{"head_dim": 32, "vocab_size": 8192, "norm_eps": 1e-05, "qk_norm": false, "tie_word_embeddings": false, "init": "trunc", "init_std_down": 0.00377, "learning_rate": 0.00968, "doc_mask": true, "train_tokens": 204400000, "max_steps": 6238}
MLP neurons of a small language model. Each row is named by its layer, matrix (down: output weights) and neuron, and shows model dimensions 128-255. Each number is 128 + 32 x the weight over its row's rms, rounded and kept within 0 to 255. Numbers have three digits each. A neuron's up and down rows have the sign that makes its largest values positive.
A block is one neuron, or neurons of one layer that tend to fire together. Before each block is what it responds to, as a language model described it from the Wikipedia text at the highest values.

Responds to: Fires mostly on "that" right after verbs or nouns of saying and reporting (reported that, commented that, belief that), more weakly on other connectives like because, since, hence, and on mid-word fragments.
L7.down16:109126161095124132118110127110165142128114109131139089130094177182156141168150094166109173146157167093155134098112125111120130133074124123178172122090102129086082134136153174115163125085046164194146129134161174138140131163141132123156159168123058147118085121157099099155125161149102080145151111094119191157135107111120140124164127146152040118139194114134165141072123154142098160136134
L7.down253:099108107115107132158073123140140119081151114110120166131107128112124188069148155096095185135097108106138071178108137151123149117115131144109158120102123155153177099113135092134153129131128139151131147091072132119145097088145119116117086067097166110135143133097131180201087156164183148112147082032176123108111173144161114104100119082133102129171152141102125089147105094045109100155168
L7.down254:111118199162093096088183082162152142089198118066119066123164045146094044140110155153116114099122137102119100144094202127050136118142104128083135132124160129103185113107147146116093106070147140121131111149146157090141111166085144100147122202114132192140183149105070132113066067171119094136157141137089111101132198116131142076128110100053161103138086095118153184131106138136100073144124
L7.down258:124139130104146119163105078202104136147095122148136079152109129120141174127112151108143158135090189127152136150117165119085144134098149133108103103133136174124142136158148178175113165167113119178116163122190163135183144063185173165212097078185120091094136134172223193109139151144132096070149111105118136148063160103125077111189131114118137133139093129142122115119176109123132091098151
L7.down352:115100158138115091151113111158129093051126084145074102149114120182138157128084111118146149131105096092113113134151094150106161172109138100064052066182185118129106117105112122142152056163162115109125175158129195127132119119067107145111136132163135158133137099116124137103100124121124101155110040106133068121103184144128178153118169165170168148177067173121122125107141155145159043169144
L7.down353:117150153137170099146181145128131128113149111132141147090151104096078129145168117083162130111142148134145134135106086132069221167147127044099084110095073155138182135139067127073085163105144140170152136115150078178109154149161108203070152152088104137129171171126084194100086124064159115083140113176125146175095154164031151127079107105148129145153138119149127155131152117120085128132120
L7.down407:132082099128066097077113040148156139133125152102177161096104098105146105180149070139117115088117143124097174110116143140078179139123173170149140103191133135095113157119144109060139159162143182112114167171115132094177117116097116119122139129151135165147142076132132092134116106155189116072097093143147092124109158161075147121146132122174192117205092098166133117099059119132122090090171
L7.down428:119153122107156142124097117148135131123077133184111150117132076136152166100153177136120194203169098073183113105081121069141082113120136076115140121123135098173140156125168160168146167125144103170116118199149089160139121140149114161080116112112144135147204141101140090091146142121163111132191128117113126143069064194156172118145131139096099105157137082185199154058176142101158081139129

Responds to: Number tokens giving a count or measurement mid-sentence, such as had three sisters, seventy-five percent, 46.7 in election vote tables, and 2.11 m, plus some table pipes and "of".
L9.down339:092111116159139147155069187111137148136132172123162143117128127133109187145187140131115129133090104096123141147152165160099110158136143118154134147132075103115147129135214109154114122180137079115179082146128108121186127121057099138115115121121131161142099065095126163120092124177154198201158140110197074064111150120084138112141151063133119129163101128138132156158180096156181143123136

Responds to: First digit or number word starting a quantity, often after more than, less than, over or about, as in more than 6,500, 2.7%, a 2–1 victory.
L10.down129:143120078100109125097203143203059134137153159105111144150165161092130164147106141071116119082062140120135108081163075130102154151148136090157117133172105103172124180151135089053108145094129099117092109107043090181106121132146172139105058071133178150085204092118146117163095170133056092108175143104126117137094068115135081153094105123183123108127170091146174119100128073116144144080146
L10.down150:101182193136076157158103106143131098158125152072086044064101181100114123083151148191157181161102190122115089202114098179142127125137107156106168125172131089123194101107139105110124156111110146101139117147099189168103137138071161169100123137149170128134060155114173097174171099111150126133144107110125162162173110137094123112122088158135096095089123128167133094174120100129135132124136
L10.down155:128150064162095106137122193087132117108157146124151147091141097065121140162150122089155114132129186128106148127142128129148131145163128153163134182113117127135106147160139101115056122165147091143082131151045117113127150150179116131096142108141098168090118124093126153128130125124069170097126137121120145082116079126116136145085145095093111092156155124141147131123127105137135134138138
L10.down291:175171098084081155112135128121114137128138142127133065155097145137092132129164112126092164075134083122131113153170126110113146099125117080101140148119132145171112158103058158107120144153111132142104075132126085058115104162218165120143115128077199163108128126109115156103082135151154142129107138115149133164183172191072083185117211153021148142135140155119117190105142122125106071155131
L10.down313:147073206177119112105148129093118121146159156116151172143116088118111118132089082122127121068143069099110127173137168206111042153079142172107135116102150152110143098115107117093143165149161184127141157144127110215103148092122205132146146128093132117127124123121144151104137139218091136122110132133103148125112125146185129088128187123125139106091131133141108119156181149076179060115108
L10.down437:181134121118092159105153085147158087148158180069121127139081119073142152169144151154172130135138102096101104155122137114140108112141142126136130138090068111111150192120068098103149127090128112139141094095101119184115173137117101056112117146129169175100148157057079165179120137178106185108095100111132175108120103158063092103131164152131149028113099140113056173101130142100077088174095
L10.down462:122167110126171047166067096147126161097152141098105083105124142179139144147193147139137174128136156129165116137142131169085166127093094086070130156144107099149164132162206141118109173140141048138108137120139161159118118169119075170130103170124107133103170106145180103087139147128113160125186126137123102117162095114142197139108101099129147129180138140094127195173101105158181136088090
L10.down471:140094084118091135154139085177132172102161141191107115104125136094097104177134131141126143118170109161161125130105118100169099101126091103099164133140126181094124146099175164130128151116086129080114087116112121140112123129191128120175103159169117159133164099109114092121111161107153096162116063104144139136056175083164109149048144141111212103149123171099156174124089173151105143117121

Responds to: The final piece of a main verb awaiting its object or clause, mostly speech/cognition verbs in plot summaries and reviews: explaining, revealed, said.
L10.down91:112132102113147170118156142161127168146196080105097210167147224184109125107194146111170167126133108064109135091131180153159128148116131135149074173127129131153125139108162108095130155097142106108089098162145087165140088127121096102107098167108137086157104145100120140175123162146156097081171166149099169092148100098152143138134105070141170122152138139081147135225132131131186114170124
L10.down277:086126079129112072125164113125174148131165134164121176142116124096208139111118106086122146095114152138119065142099109147131157130133150113138165150123124046129131169155124169123173222134148170099160095197099077141127117106180168139129160101143106117049122054205084109092074086143166103147060082124188128119123133132135153150114083119117108084165144127132118069111040151151148121114161
L10.down302:137140170114113140134146176160155155101160068160114134103090138097142147148147170108157088113079132088158138133116140157110072123131149088140154114119136155177142104082094128163123154177147092167127103083086099131057117094071160175125108098131139121125152104033161075115177151184141103032107146137096114107122105145130089134126149107094165144162107146142171131138135199127168127061136
L10.down342:122083129142157152165105147115167036125158089156128160141074116138108113149168171108112123148135147149181120091143184179106159132104134148170165098128149206098136081143145140123115136142159103121117134072095039063140104125191095168101151127118123097092119129175127103187175124151168079149151140123133127135146118064149127109166093125153164156121150100078112204146128168130068121101160
L10.down363:139091126124166109187114156152101149091062089143120087200140061149126099103110134159141111166098165165119138166121145187114172088144112178134154173105114167153098123104114144133132136161143132082132159128083114143101158105154124141122191113139144173125144103078130127156101099102108110118122090110133143070104145178119162124158113143156183131121156074193156152118156163173179179132104
L10.down366:108148151080142138146108158105107094067146046142049124153123110114103122080133093120109083188161149113103196145072097131122078131124152130104155171176075150159086112083201131151149095117174129150111151134147117092169136078187168153136167103144134098178159137160119134159085164135214117178136065129093064120181146122123085099128096144167113121165105105186083131118123091095094194103148
L10.down398:123137085112136098127119146157117122073113110160113103096189071104051178088100133155121099135133115106173074196133121112109192144094148093126165154122100108139085125144198164174199110113077148074119151145126120122123119146120169182073141141122163099079098092140088147158143112115137140115105127089157150131131128164175098196134140083129124139168133095108123124115037148123155124178120
L10.down431:116091132092149153077069120119156165091162103088146147126149110176110101083128086130175158093178156145071160160134155093105137124136142101154152123079095074104124130179106074195154145135100072111137111058116161187136120139148147149111161150106191113144169120126112127120118125135112119151107096137129075109072188170119193087147109070119176133135143140128109097112122183153151083082105

Responds to: Word-final pieces that complete a verb or noun split into subword tokens, often inflections like -s, -ed, -ks, -ps, as in sl-ams, snoo-ps, thr-ew.
L9.down205:135118088175124129178180108137189155072076111160078127109129075178234083099142113081153131098153136148075165133081222135136127125170111118093128137141127073145123140180141105152062120091116148144172127146125142137164135168165155146116119154103127136125082151123124141092121082120110116133106197133100133141078142114080164143099161156096198157118135156139131141099101161138151104142129